MLP neurons of a small language model. Each row is named by its layer, matrix (up: input weights; down: output weights) and neuron, and shows model dimensions 32-223. Each number is 500 + 50 x the weight over its row's rms, rounded and kept within 0 to 999. Numbers have three digits each.
Before each neuron's rows, "fires after" lists the tokens most often just before its 100 highest values on Wikipedia text that the model never trained on. A number after a token or word is its count.

fires after: " O" 27, "O" 6, " B" 6, "h" 6, "a" 5, "L" 5
L7.up501:572492529531490489552572571494562613454454536518388481591390526451567558513471455478571502547489515447508476466401450490485586578461510467552516444442519488422516500432524489542486406476488493466521506427445540437484499543366459506527486512605553612507465543520546522486556472648462536565460422455561494501545482549508520445526560491560575451580416332417530505426496495522474509446544500566477482472446474473500557449521490529492473530470568487451426461524465487546513507526427481484553539421509483526529552422428479440572563477570513526455497552497459502461495523494390531498
L7.down501:439534471458556539462461414557435505497530492541528526491435550596473426492555479546430467465508532528486492521473562474360422451569560542444529499495538525568472485663463562505538569591425509489518540563554456511492474538515484500513487502424433447494558472461419399420434544468467459438552601478446521412496581500525515531556474536467469471559481534483436452508569512471391503510508533403432555516534511458528473439508445493452495526523576515575585468509550499450493441560568430603523462574559429432559499568499468547453423542498502449483532538579486573514477489542534462473

fires after: " L" 12, "L" 9, " Char" 8, " Mar" 7, " B" 7, " P" 7
L7.up40:523476626508469529553453456500507520532545485547448441483478502566444434548533478501454449567544487490546557535566486473513550531527547548514449568633568494524537458483472470426473505480543425506534521461467525544411546511425525632539486641487567520517521556571553546480505399607436623500525436515514516522502438605523523436500528595528476560537495463479416522520537463389465466474553452428448520506487485437437472526477516452459563499482501506511480414566498342475538527539448484454631440511522467465461504545514489536449410537547594516543569454503470532521432526469418498525
L7.down40:523557529503444541449486517513493446493462517480547533526502527534500546458518498601498528526480499556498492519481573441435471485549431430566545424474405425460420513531526552518499549586468542527505632425464506462436481443477546457502403451604468538472477446467473541546486423522493426470452567453482526522569527421482474384403384407448478551481515537542502461527425543412459544500452567398548519517465549456584558505518574578449436590506533463531542478539561584538480473441569598521363467520550526502544522491474590429566499549537541514476423502509496557504475499532544532503

fires after: " " 39, " c" 15, "C" 12, " e" 7
L8.up762:482530412548557507554500566554448520574482488562496426487429570457493559405506495526429493488481527488455469526446469551435500486549488406535463549564541465534571424472368454528525518463511467520556433489413525539446616553495506554428516481527460578441587499541516505483619473560496542473582564505463423501511519627494511486486545497528572562501485485464537536472494529471382553456576477472508534451469469523483450525587490510522460443461602571503449522457454424404534490529502532484519592552514509569448492453484580451516506509524490477561584510478489409443418537494538467479
L8.down762:606524496564472485619578481500525451342553531564476497566523478532442584514469495445512595489486497402553515533424493554527592470462455507540464544528535545440496498535481585464531418472459508546436456418467475513600500461480485525577494568526493493531512430530510465486436478492466556491506555500533510586478438529495603554436528513453487460499530490571466457475474406464495449549510509465510456454435486386532427583477477498403435459536496487507533528497513562482509516520518480475503537520536596483550515459545443470445448513533430596467439528562448466493543485484386560573

fires after: " T" 28, " P" 14, " p" 7, " c" 4, " t" 4
L8.up747:547527428457593519436444537581499518575492575526561514539506467536512499561536467418499460476524487381534471488500492550515521502439550472470522568523484521505528484524496455516515492580469442510592553504493427576461584499514353549468510488436463570537446451635492554406512444475479554467506473535501423522529460540519504495531454361471549565552474477485522532449491547532459589437547497510642458473548428437418508592498570487503566424559619524461470496554468471462579540481425469532542489586523528457545502449475514446485578559548511443505490466481478511479392409596548457453
L8.down747:457485564577461414548525505453580539451451501478499585469556527457496561477450533430398496465462393530412423567487541445476477488510510492519533409563546417543492504551458567391589590510514588563411479431519515464560470514550473563510508514508496489455524470441480517570491484578563541463537547556518471458495532527434478544397589542477523454433523476545516520486497408607441525467446509592482549521514481436533466524465504577439453539507578460391495584527427552430535397537482509526527508481486513499458489585555533492437504494548484442495447488409477530509510501498459486600

fires after: " P" 22, " c" 12, " p" 10, "C" 6, " " 5
L8.up308:513540487525514511531513582542545518541565523466480413411428507580547428532620471502431482561513494482483576522433464488488539505439518542472481628510489567515492460420420392465507451543526428481469440486438472491484572566516550562485511448533500524471460543513470591487554429567492512526549531474490470451504464491421488402472527453538576560464448486520578475469530507474467648502471481493511479474484394587544450445513491485579516505438605477463489472555492443428480502417460604511487521505492491469441562548502453505514511491521465456448495498540600411504524532485480525543
L8.down308:588415482502455429477521461485489616456456506502391546515626434426511578519475502434546469509413471468455575482476532533485502397527559501491565488412522500513460581495540524463523495534498500534491518540547507593475510491537430495537445538487505576528508583540470413493429502404526451457444464620487470540594533510476529658498476419485475484496514504470488500539473515436458475476495544479528509535448528440455540588447490424514523566545480572428628521539496544520537437528467495528492574474492586474523400502474523424535484453461442553570523543544429587400524499418468460549

fires after: "A" 31, " a" 15, " in" 11, "ü" 6
L7.up680:514530470526469493483406374533449507548495498532544506523502602534505450488452450549511566480542528400423485557456451578538468552503536476542478562398530475531422567484453484467499560436457431408561532446529518512464477449409520569464666521438450470445416505417525560410526505511517503497513473453528496507521541538473498463577488466564499556523423469536518505504568569590490624410488446416502519534503435515431511485483481539478580481406521586513358543528466534452605496489549558538496513452504541517445501446488545555510487499563464492572477475465452456482480544585585535490
L7.down680:576470421446546478568558558475488556504459512503447429481430450497554431492511488538491485471451426527506572574460486412521501425516440435456477460483534425499533464524476421535517483492509509545447458504413520516456546545515471531563393520551474601538501630491480494587406463477532546416383507462401460543530435571413535515564547550494575636479511504497531434562498472431443446471479512611499446495570571482581543557518499561436395512534548473568595405520474515539411511511544512519531461480477555489454502499496419528481524445572465552453528561506560466546528505507503440567

fires after: " under" 12, "-" 12, " sub" 11, " kn" 9, " d" 8
L8.up680:588512541511601540481575496544585503612508526509479439531393516482433542484557529505477526522535522514503452493448507533447565571535496429537589496504434474410515474464441488548446479488485495500483518522314617453472458490518429525487469479511506553485543494517474525493453559484447439482526441472525458527542477609501462469506481488494410459504427486452535542432454540468476505541484499438540434569547573526349544534607519546571494419451471584554435426464416439489510517573465552532515490525503542488569528437499597518485469525456496537448571504513410432388504572425547495513
L8.down680:403508597448392451530504552474416469449485478511512446473478492480616406531494483495563524486410533449553541474503491483531523488479542519510406438582526537482478508515490560516554493505446483454599445452531499545637516536466512506502543547538502501501480556551513559538566476560449470469502552496444494479477473382516494522470544601429601423505483515589447353549476472518503526463554514606509548449483550502566426463476524414456514538543621439514515430533577517566527499569528436534454516484537486511456484468426464448409542416578522505517383483513525506563503558428502544500

fires after: " P" 37, "P" 14, " Re" 6, "p" 5, " L" 5, "og" 5
L8.up249:536498542461540536392502420559491490537537516580506435403509491526509384568510427437500488506514472446609465457527431522536475516465577425520440573491542578514491573526487426418554530438432501551491541556477442477480493406538412642506426529491529460536549531538482524511512552538460533519486498514523487450496553543397415454532438524603432536514437488454535539440513504440439522485557527393447493484371483450492535487515479485457500579591569557412515523481500452558453431471458420557515423499476518476550655512486491436488438456547577507543475423449495492422458544513480526524
L8.down249:559569574525561582547546523517464513489534593454553549473491591404480432517514498431380543473449491516450431555508472493516356514471560502473498512436481517522525534446517511481513537551619539510481431474545582471432423504473542519421416428502477516475584527491586541456516567460582499510485434487433510440516452545413592469496603498486493500494480559540553514556605471489592561554435472548487529460522417391441537450481597538585456516462547490511393437469468564471443490415527464481462453464472463503371494532519595505557559601455469496547437465476494509560381542555561427525

fires after: " |" 24, ";" 16, " C" 13, " 0;" 6, ":" 4
L5.up467:496523579465497524468539450481437587439583541583472467604429485500507466560586511469499448586529476461435529438447504498379497501496520546534520578546536474506464470481448512487420490508519499455408515496473464598426585468542556481466500518447515495570469568539481543550612477516567478552460528443458533529527469565375578448361488527565542468488564504478426497393458461469467486511478551482531478563459394465470593512515596520563445458567529568569457522439480510517532457450501498557515492471464517501592627444496490507573548563523504575601487440562443450401455449533493482460
L5.down467:496514504459441471534541585478484358517413423423497451458603534495551515444490436576525443421463523546550494607563515546608540499452444459463500424563473597591488513559518507606590490509431474482509501515500449487458415521426485549550492545490498526490554422498487475428435598527444520454548477551545521470447527530527457462579491378535448485503445494521580501515511457546532473501473462596467540547501542478485424440422422507493462499474501434419547554599612457466530522544510461518501528479591468442528379519516541482462506417522458526472566566432558554550479463501454538556

fires after: " was" 23, " be" 12, "-" 6, " been" 6, " is" 6
L9.up920:500512527468543504553621442533427453468584586491531482472384599525542424487571500512541537483526541475514430551499533497362514542530578468500503472438425449534467519430495442461510485484550532533468374486488474578436501548502500620418594566485531532536480607589373444451432491485495436523502531577441417540449429486479488453414488581577529543505444432556381435440504560503508439511597480474477540520537528523465484485525471511537485494555531608530509476408523505512500401481497486455498519491586535434498512579422507548492423516572476534465464492527534499533458531477483507529
L9.down920:497596490455567482513448527587489501615565509441542491447504504437426604509502515561508474507524467537496479513479503537526474568469597564395479561571546527487524515513463400503491510547383512597499482576568525550562435505406533480526525569440542540526560516422527489499488415526443489503463482499414534436617481423428426531489497490433483636448600528380503494510461475474466527502475530484507465467555464581425533512490492488481467432502554554486458530438552544533514540475452479503493487442466486446445498418528494514494516458390436482530541565513594545476571416548537476392

fires after: " h" 19, " N" 12, " n" 12, " in" 11, " e" 11
L8.up250:498410497506587477506518474535536505531429565522523504582475536568549604546538487484523568480493470494456463589568525457519524469453553526507570527476558481481527516383443515466546393565508438391540515503509546567489495418488468519468525563353511498474461433471442559427580561585500515526471549480489510491491461586511530475491461347478451493454460595563476465431495533477507520474509479549502489458540442547406536486475569465567444405474505481530449583525504488515589571485579562452513525488501512459609461413505503574435525483559381471533489494515532430467429518476591497617
L8.down250:504578483504449460465599570503499535498461614440544467449525479439476472488595517427477462483418417480468541465486448475507456517501554485541507447448486514542450529462478499577527518463543434520572533530491512469458459495496520554522467565554514495433496511514508424491629536478560482416473469382429474545489538563449422547604548537572471523554427435454518500553493482578586562448552512438483491637522556454569477484537480578535487481534372543710448447437525513555406451454466515475457586545440520445416480534564617475500527439479540446427505517472478448527482534510492486396

fires after: " was" 31, " is" 7, " were" 5, "s" 5, " been" 4, " are" 4
L9.up102:478511408516463488447432449546515468424481491529540436467444522477443596502567475450548536444460498579504444527457522521451531570530488542514598363477463430455479408452414467487499403463455559553516601508472417606469589499509573428428516473426486599488563458484482538544526484497480486540517585406453505431520426439485599508455560533558439582549485460514539572460424421498462536491588573455500485521457482529475562576574483500479482513602445588535450513481492562488425551533460543492530457504492571516546461489495575567497427569613452484506455546479465555493414525477524470525
L9.down102:572503535537521569603579493446510520578483500425501440443555481446431495508476484506583499500460620538522604484525462563482518534482478463597541523501474493462532553501497567476478557501431457531531396450476513566635458396450478473480493580438506511522518487544538522526486449501608431539506557523578480499525481504454530433451496507464528491467465401507427508539505607508510515547437377495490461540457512579487570410450477513526483430474479407543519536440441547500535444526609496544461458455462539430521553443485498552580399485520591529569532470427609453484454539560477581534

fires after: " A" 18, "A" 16, " " 10, " S" 10, "ak" 5
L8.up511:499525468511517500557556462516444500602464501494512370532520429471471508419582425453460485556476538568404505521402518455432469537492506480470499490491471453456465505494459526575490541492526609545557486378542474534446523403474526520452553526445479541515500491560421566438465489535590559431505416343446481457480416514598510469499452430591486604566448481502537505524494473577424531497520487546578559589451423525442466521500510419439462530492463490465485457499448513481609492488518475469488511442476455519490478481528559548435521484503563471521505491423506447526509588516515581501
L8.down511:498496527524504510399423493529593452436523481572528625450524474588502384475464530585568499563538549449514488481574453447489592499551459519462439537531499514541524495494470438438490477467493522540499518544483446489435468611474588486464451609544453574530563511472491550589543455540446415453480595489561467493494502445456515517529506535427473501441416486517385499564548463470591494511500556402436582458502482464472471540510465499468518484636510491486434484431583522504532459506482505554571462584491613415501474499409513532557455514516480468566418474537531473381502523465538421444

fires after: " a" 21, " A" 19, "ene" 10, "ip" 8, "A" 7
L7.up436:512462420529487415563527482467416482476506536501452478552441498420527452522490469568460450520619491482463536462515494491477504447572466488479461504548582468542510512523542437519540563394522452382537554535539463590485455497371503544517506490517461438426514450433480499470577470497525548422523534467449508541461461629552407492562467442571550408508556487460415438535572564483491536423499527582575498513468464532439517584450448553515405481405471516508479564598528445412492418463482578588618517576493535460565487425394495542538531546536477379558533431533535475519475577491536542519
L7.down436:488501454492470551424500396439532611439487459499523514521561468526363500484468527491518551530427540484503476504501441516491476551407544582515579537525486601532494497529475486436508445538573540510532456517506494453489528477630541509484431546491491546517438472518510395540455468439438420482553479480624423535556536485516587508536451505494453518551476534512543493372386546518530486536465452537420504556446503481549564504486559482418491534459470495489408421349465590484536559537485461537423466499521537504449431487531508550525364586440513593435547556484487506573531464552422421603

fires after: " a" 21, " A" 11, "A" 10, " The" 7, " –" 7, "it" 6
L7.up358:519501429526365467581449504578559531526524449390514475470484556482543520466568522427515578547489446518422478542495533522537533549472514485510448416468577512500519522588448460591551500449446516453482543511487454514517489515462491561512537468507484521462526465502510519306580453482504563524465469369465458429453484616413468435512503448512596517585494452563439509520489490531499550501554592515658509560460474480433502550402532633518497460499506576493451504486515495439505505452531482570514482484470545384483500369526525504537454600471406465446517516520491556412498524523499510493
L7.down358:517479519453681506458492438501505472462496443560570500471492485479513462484460494545460491438435503464553477543532487470470478407433485482516467542460432471477438460448479526439491510583486433485506503523568479456401607464453411528478442574532570525533538456434504467669475496402524588413430522562547423588569476525513575560579546465478446412456459550500523514511517472483513518490562508518453549521589525474488496474589493469537497569551590448504501461485479456538494467490480566504418407568525464449445402501403476594481474518656536493511446534586462508524555576569505488563

fires after: " was" 38, " is" 24, " reg" 4, " gr" 4
L9.up1000:484458481446418527442495425475437486504492459519520494534453493533549522468542483467574412614512606497531466509454438462410475510457583513572535489462518523443506392470475471551485504545508506532581438407416420572512514436532558481481540527478488611469521594508483520498579365470511471489505551499464477470599426555586579417410592468612409583468508499450452515489526485532458563478498509381519494505517495427481515469518517527406466554634503525516459565462459493556520491505438502486506571531601496477490538539447492574503427501562630492532445457528571482565502472433522551566
L9.down1000:471530425521593459442525439563551486558510468420548426528505488432484547507572525518467505453523557543589572494476487492413499547462623519474450464529449458428461496477527470531508500563427501552498478563499522541567391548591519500504530534487509513504462498544427535447502504446423436393522499536532525575380512544509555497612436420462553525453462551487436560472570569528421477564532463415515529459430515538354511542590476504461628400490437499490502449563601571523448425537514497480478490450487455547480503427468469543533458525515468503389525495561507645567461507427447458571

fires after: " T" 31, " G" 15, " y" 8, " Gu" 7, " Y" 6, " L" 5
L7.up930:509418545476462495459540503497543616497530481489505446525401475520478561621557500492486499582430530506571461547444513452470497361437567537534425514458534510507624522392468512499521498585516441448456465510404513432503503450444398492628501555538454518618532469490508516525564575564565478522482469528540478461559456521533528416555463533507620532561510370510443472506533515488540518451449432559493483569527521572522421455435494561463437494503527453578607545456481441550537450552474470414486534456570447435453517443483506512436630552566595549498538507472432475487415451441424514557
L7.down930:570543385516525505534470435496446511511469570603459550535535549429515513411464458455489496479462495421469467461518542466499558549566434446495506486589483424507456495523469590486528432467483510497515553547596508551460470503492560496497477485422505523494478450497482457480472409514374541538615532510393599526435525451481475563482502431462482491463563543590560519520496575495484501432581467535508567408466515434483653578478464491520548549502486497461449487457474526461592502462560512583565415539429554546576567496468489514508425474420444450502481595532492368515536502526508484437

fires after: " N" 23, " h" 10, " " 8, " G" 6, " H" 5
L8.up49:523418468437546500366417467433500547515531486512486492509555471487529509590618465458496567539483520571500411477535566499511550522511606438510577476566543536587513450502458534410519468483469487457503593540502456576486483523531512575449552480452488572523509463469524520515569507539490513550505492445521490518530489526482544481547537463545595502441443425519406439495482572529497566518450551503487478519423474460468501585581482429537359528471550498451361528491507467503558544449439435489565549609488460468467454398435499482475486495481469458520608434615500474373464427509449546481
L8.down49:556485443573496564566557560480518491460470571412515417408448445533490523478543470530446481415501529456374520539515436518508472457497451582523463448503508517577519487492477574548513502496659469511469486509513515463423539427414500496539488453528508514475572479448459486474555498473529420533472514499441552515573445559468411608564526520501455409463501568568508524552504529488525564547536538497475542530531393556475499504463456458502552489490551535555523534597461479526369416489527583479513459437471544456624516532704534508568470584565579512540370534520521418516554649506501481490

fires after: " (" 29, " \"" 13, " s" 9, "-" 7, "S" 6, "." 6
L8.up791:522545497606508509549396474528408512503486492451561428482535512483509488435658420430454483590511521452421490496456419558488537480509475554503554464590455592562405461474511505576550547451502520565494555564427443494515613529592530525453487540519471487504582520580523521590570495444464526467570475394516585499512520441477528478445447414537489479528499460544515529489426623448521513423436501517489527486483505531553541538545541414455533495443473420533452505526541498483480506439528531537477522438535477428601620459471518494441440514544479461526520547511461458388524563513507506555
L8.down791:426497577508610550429470377389601455405544589542474533514472491461459532575506537527561497472470483486539519464513453537511526465448581480498428530513556397512541573579535485484522567486469494475474451430504410472383457514533536480491480506528433553485528466481519538510551530451472395591540514499452507513500451523462435522480568431494507491544488559541511545489484472564534490506493516479470491469430433491454489422584512513464443471589494542401531529488468436556552461577544492539440529541458554513541400512472538553509557551480529570462549514491547501618469543502558540483

fires after: " c" 16, " p" 15, " con" 10, " P" 6, " exp" 5
L8.up168:456499473564465487528496531521521528599539503548411526545458403547466370423547525507516449525537349534483544575489431429530447503448527456437562568625519464538525481474461518485534575571483492475547497513507543530436490459562572586447518505499497494508485536526498547431531610454440599477481416427480430533594524509518446505524457449515508552498512505489511444436615516529470546514511513411542570511387541497411505505501502501379491390512488575472439470443479460448539491449444493584493543503464503459448456407507568534554530467559558453638489513537535539491454508571496466492
L8.down168:550544477525545534526436457488531479474428478558448505449614550567463520503483458546476476528441539490485587491429525424496448482488464521551474493466457508428537495496448472543451525482523482524453569537482451595509575379442456573528477500465539475597580503491435478490539532495582482490516535512460462452432503578475546439501464481507603571650481501629496569594487411474537582488453435544510490567543461536533572594426481527589485509592467457512465495527489464527560549467479554519482426550447460463547481536543481476527493481558546478451509464551447550500439491587550474465

fires after: " s" 20, "\n" 17, " (" 14, " " 5, " w" 4, " co" 4
L8.up703:502497450504588547429455519558562575521438445519581522520446498499488507569520508459481530569528467448435541491549468478405497543565501539573497523421485463482555465539403542511485537392470483469470544330587375579499532481579501515529492481439458501520467588628525512562627485489494550500467459441467484536470515477520482515428555440517534585515549549659442503458407404433511569436582492492504486490487428467522557491514489541537524526557387548606491516413460453485542584509414551542551473454551511429503497472491527459497519597477540536555579504481462513471436500511504407466
L8.down703:501550569475462495509526515523476426572551508415417446429542435461512453471533465567505520511550536526540495513493540465480522552443497477347536498551498481534491525503535507489506556549513495587491454590548673525670475545423505489516500449478430476454507388425510544431446542559560564503515515559571481490473512478590435537587481540460502483463489538464520514525557511481432429518388485497482557516510518558440503474472423431479451420413572476448600585556529563467518427534562430446511533504495491534468504538482311505473506390441564505398510483473518509571500463489489544586

fires after: " N" 13, " R" 9, " n" 9, " (N" 8, " (" 8, " Rele" 8
L8.up895:481596506455595404422458535540601543541529486584536523501523490436457381508547443575510522480433458548459561477412461577514493513572539475523560522504539503558536536386510491550589528505578527410509500570550548471508524438469473555471571516506491490482539475593482530492534599544509510505474489469531538506532517549486510456460426466576546473472455532447499529537463408447469533456454514465431487452562547510491509476505501474537400502520519462475453558519418476463562546388509546518455441429462504446646529435482532490538494546518486416483504410454505429508402431568627518449
L8.down895:437512499489493602606612586425446473506510554564433527458517461515565493439514534518518554491459516477506475524503508426472558464520570455558453420606493504557428541465451537505504535516459509479433495453472469503524472523584438526491490414554452396492456463472434412539495561507551490493413477522473495472435462578514426541579536520411408519563570435526454397530563502570545437543545482531474487520467522526557499455533378544477394472491413462586542461467523496525419489581535556556483513577479567514480456474493434487463492452486527585439538470462494509497583526410520505532

fires after: "A" 20, " a" 14, " e" 9, " A" 9, " an" 6
L7.up538:504480414578528531544527478464515597548540487512514470463512443526581569416546527500552499495466439497471502505498496531456507558470486499513501529516564547566456475547463599456558484490459503512391464497491529565458504500582516545447552498494429486411512514545542612351480457481535582468496455412474476469435455511525463459523491434511478532421523487574524491425569577473400603452515527454521455472437452485471529522494561565516464462476490440487441610433457443492442537546502537473600497477472628507499501496529472484579506556492448447517518400351506455506491520482510551498
L7.down538:526518485426562445442414522576523483501516503473486472542522619463494507513424515547383581457457502492445487561476505443487488485561473444535449460508491491493445491493573434520518544534527507462567568491516477534447517517479564593559467480527508617514492477492468447598520453568519511524435467502548476478608533512475529498496535418497561519620442500537513519501511462535448512455491515582482628541534495444454493434546466402507597568531579534467477456466514546522558507424494535553438521515529381465453492448478513524421489491510389506481442550607553478545406544505455444496

fires after: " P" 22, " p" 14, " L" 8, " Pl" 7, " pl" 6, " Br" 5
L8.up128:409544529550515414530483394564479504563608564589594532449384466426502447488490500455550422530499467475520521485376558394465550525565589563547497573648438542455552480470445454525452552508535475561423481497425472428419513453513547578403473525560459446457552540490573568481518470491523568512520466535469467513484482525507454518462490507538536482501485543444515557513523569454432437436544487402464510536413460510468465544488521518438461416519524553488457488520570407489500489451458536510525532518439466479502491544497518418544460597477555510586498444468481502487464490457451529534
L8.down128:540463556522468502451567496493486527455498457498564456526625609559483554484470514512405601471469504596526519506544446506460524474481484504530440387325505490464502540516526529497486509461498534527567525463547524504603479506552578419567460533472498564641488540471498481508498514519613494390499581523423501429497473449478502525556477446423436547478483509613516515513440460492614517515536463568484550550511467490512536526411474474587488570461443417431487493504486552459527533487574473462518493508571557466497462467549516482439491480431557468484573483420441457556559478516508406580

fires after: " h" 14, " S" 10, " " 10, " E" 8, " H" 7, "\\" 7
L8.up390:489399412492595445460483540602429491557489527455413404486532498436465529525577501598512468513508487467522453428521533426509538502510558503545485573492511507431477382472469440435545527494492552450445535516457470614442506586488533583522468499508509442524453432574480498448458510511506530496443546397488499456483479553508496502474537434517530611508545501514522512587596503511502451456461560491549593532425482475442569537626517478425521445479515498519496539532420487576626455492549616552610427560468531435512420477509505484509472574574544449444453441571485543502435541472501481477
L8.down390:536483493507520479488482475511549416577537490562520621508437473538510483533379434552475496505469524517494528508562511485493455574439348558438505444530456524541507642511448559513530466461532464536410546524525483466645496474427529429517517566506480483461498470477464488505489475511493544528549621558511557469488533477519489378486414433457571466486578498612348484452452555491530568551484565515426612444631528429524556491566408510512537505570523420491520538460508514396465515464513516509448444522565519402503460570455430607553467473432542490464463483472432479471555579519485493529

fires after: " s" 14, " sub" 10, " re" 9, " " 8, " rec" 8, " inc" 7
L8.up593:524430449607475432482485415550464509617450458496484407498499471490551630483530543559525409525508511450478494545522487488384536506477585522456498509405504426447484391471441470526520599421483564518488436483521482574465529486509441592572539464465465494438457567527539451516533429535502575493472575409512490488588542480577462519509508491560449531556498489438486475545493530502507565476596467454499577474500506515540541488614543481491390478456461514543449535473469475425549499505523486555510504508444540466492497469529542598512538519514545377595462479557412438526543604421501547424
L8.down593:485572462469534485456535547607480526530508509469613644509514514495454393503447463446512572507523480518483487450437448510456371575417481505383538552476552492540571628479556500508501467484478421531470470520527601507564461551530546490437495546471452516594545498403486420501510516443445495430555550526488469479469394559533513463456489446461524425470534601541467446547462565552540504528478506470535449513528503468526524554512531531567604536568539459475538515497483486507434460517540389424569434502492534499522442552532427592504420396514499490473478410458548535627506489558486441470

fires after: "-" 22, " F" 15, " (" 7, " sub" 6, " re" 5
L8.up674:579403450515645504463543518526563505547488563557433427485511507476474341514628461588510539466501476661395466469434449513507481470548514521527509479526466517436504488460411480491547402462533460497469503552421609452456534500581582549548555441437516432459550510543428529500491460498458543473494526515445517497430501520444502507506522456518468415561508439457519488502469580457546625484495483558538556510567479524480589519508538519467535474498506499477447558583501452552525555496485388479510511455517501512506662474547505486440490525596492551468445489457493432423461537482504475483
L8.down674:404485522525485512480471485449526459456528568440578547447496624477456485533537476602482413498584498547508473507511379478465504549509491562457456545517542436452442545453380493514492518444470475522450539447479590526479469468487407540485476454452389560443528529521539478509517446486541424472409599475564506433502588483526493435519473485437644486563498524528438527555493398541446409525586456477489526582530512426571486461576524538411435534553450538499558392445531584471456491598496505552526502536557531543446442574522482508594465475510473543496427477566478663494449506544579519492

fires after: " T" 28, " p" 13, " t" 9, "\\" 6
L8.up647:514575436560415493443445519584558504518460601508449486438445464484449468437477529566504593470452561493419440440446512507482450417511481426504428525566521526499522594505419416466443459543476390498538625540513547480393449479528476571498514530440484477452538462579493503526507499540553489583505488481527486454519505548512478410474522489452467539490537483440528643535565549472455501462472489481561579548472436493482542541530593483520483424546515481531500524461479485399524544454437463498465529558496503568567554635485504481417555413604534493485566616550494459465518514499525473499
L8.down647:469506526546516513538532519516566502491419469544520539461646442601525476508470515523497498433527499576403435578435475492508571570509484463478483471496617520502471445492527493486531576406524503590395514576474496437489433504520510518387425491505427500475505522427428482483568412506627598423436497541461530441580443499470374575506509511507528445498501519463471463546431462538507427528538480527447497495509505396563591559451512556489493511478558468423569476541529481493400425538462510486457445564573553443583452418608483590530564547445463495507528473453531471484509515484592459508

fires after: "uk" 20, "ak" 12, "an" 10, " is" 6, "ist" 5, "ik" 4
L7.up612:450467435563455503539591432580433532501473585461455494529543445486515522465554425463425509541466562494499444500468552413462507411508579611530484597440549387453534490455396534511490374480451629501433507444524497530454506455462523523564517602424531511467581568418500512508516478566520496533524579520528601506468515507529534592472582499625605457511484520483540450488462447523449488420482558579517583542502438538539486491530544430397435511576463556532445569455398503460550470525563543477459491461468477428546474539435520519508520517507528544560405527576490438502461463463563446548
L7.down612:496468488453532513459473543459547482481474505544531447470470535467506474575554506499441469506506449438474487450524465554561628513556449476570524410603530535630486549465497494412539548457522495473538412456433478460529504473606421468450454489593477524630437470623509547529512479483478520430456462516535504565588454626468479533466513509455439571491575521494458543512438575409438521578510566476506415471499507525598524544464483434507531501500552490590581432458452454514520536542474456448583538494487545505399482465431556503475481537443610484496539547432466567457563545515510580391

fires after: " A" 17, "A" 14, " E" 7, "ra" 6, "E" 5, "F" 5
L7.up553:498465460608440590505483515544562455465494605451497423493401522550537533476428446508485556571499524424549599569504495488453543445413439551531449470504524490535515418521496455414468468441451486444461490517508512490513545508468575512494551520523483510418492459484422447389569465502416563511493438477444488578459479519600471477511488459550479419472524448507495495620601541512436441505553469460545503555421396446475586494454528531480422432572514584442433437556523462511493462517563515630590435460520505513498492489580497500621483499475476558497454491580548545505504520552470512418
L7.down553:562469559432532467500540515420449536512479475576537527583503462449441563467581541522515508515490496518416483416504492510495510577563573497452468555519441566403512562470620509453516492527534568568464438475445493405517523519472420486484474525446529451588537422500545559583347450523490508399509489613515487519552467538403485540536443552435537474490563540487493548451467470433555554513432486594532520493577639529530541496549465482521467466423526496518542569481460466448555557478410404389467616551438452437464484478476519543456466446548499411503522456447416455485508520477463516560

fires after: " B" 24, " b" 24, " G" 5
L9.up378:573437466554519477445433511521544465564455475567529497522501545521455562513510493444497558510557489507544489556430549550530539491392478574564502524551428571497546449471485477486510557460454509482494525467440512466444449459410447580461456463523452525568550460546499545613436475554442553545423470465457469470486505524572516361553538556551474477565465363457475486512648535576507447408451570515498470513528489499378502449507485428450390522477508475497513433542442436553550493527411530485501498573486551490465511433518538450491518483548455425513499412505538486466528604521500622483
L9.down378:502536490494454487420537443619518517552491454513507523538548574536559508479469510568496494452563460543495517468508492499494426497552576522480469532529577501490521473515443553448544455465508473507497532587493464476588468555539476431498397411408561547456539533463405495521434497430477484405545496547453512451487467426455504503455469548536458543534562625505480396486410425512522430464546480481482494447495622437508490530525468596632500472561425637451462490494595518489491501501470460565553583587570487378480526435505581525482519476417456562542478545428501500445497502496427475471

fires after: " L" 25, "-" 17, " F" 12, " l" 6, " '" 4, " f" 4
L8.up833:608437533447499526457495521494465459536591508504458503460460606528524352558574454550490512559401482486460444518474461596505568499471450535499443559562487601550491531485465477468559445497558381471506460575441484479465507503480568528426505563527529462555556541519526490431499503499475463535556485536468493517443506464493425474516450516616449516499325496540458512475497638459486519536539477494451422577477486439413469487478474487463507516445528513556394535508516452582449485446477452452464487399579431452426596551587548456493526535533441586521501482483558489368432489454461452480
L8.down833:454499462562472516537458498506553476493428543448486435488513489494434549470485493538552485453485513532476552442442525517464482542548483538500502550433478437417544457497477432515464562420567519515580550455516532562362575445461567503543495446443475518449504526474487461519506442534422543431405548454434533515470507534507475562574540513368579567535560523497528447556635477581510524388587537571599480573479460532553435501488559447543440523521417502490484416520481471521503446484495465482559493459402501502479396441454580624462442405468403461535443444556477480593588545499497535479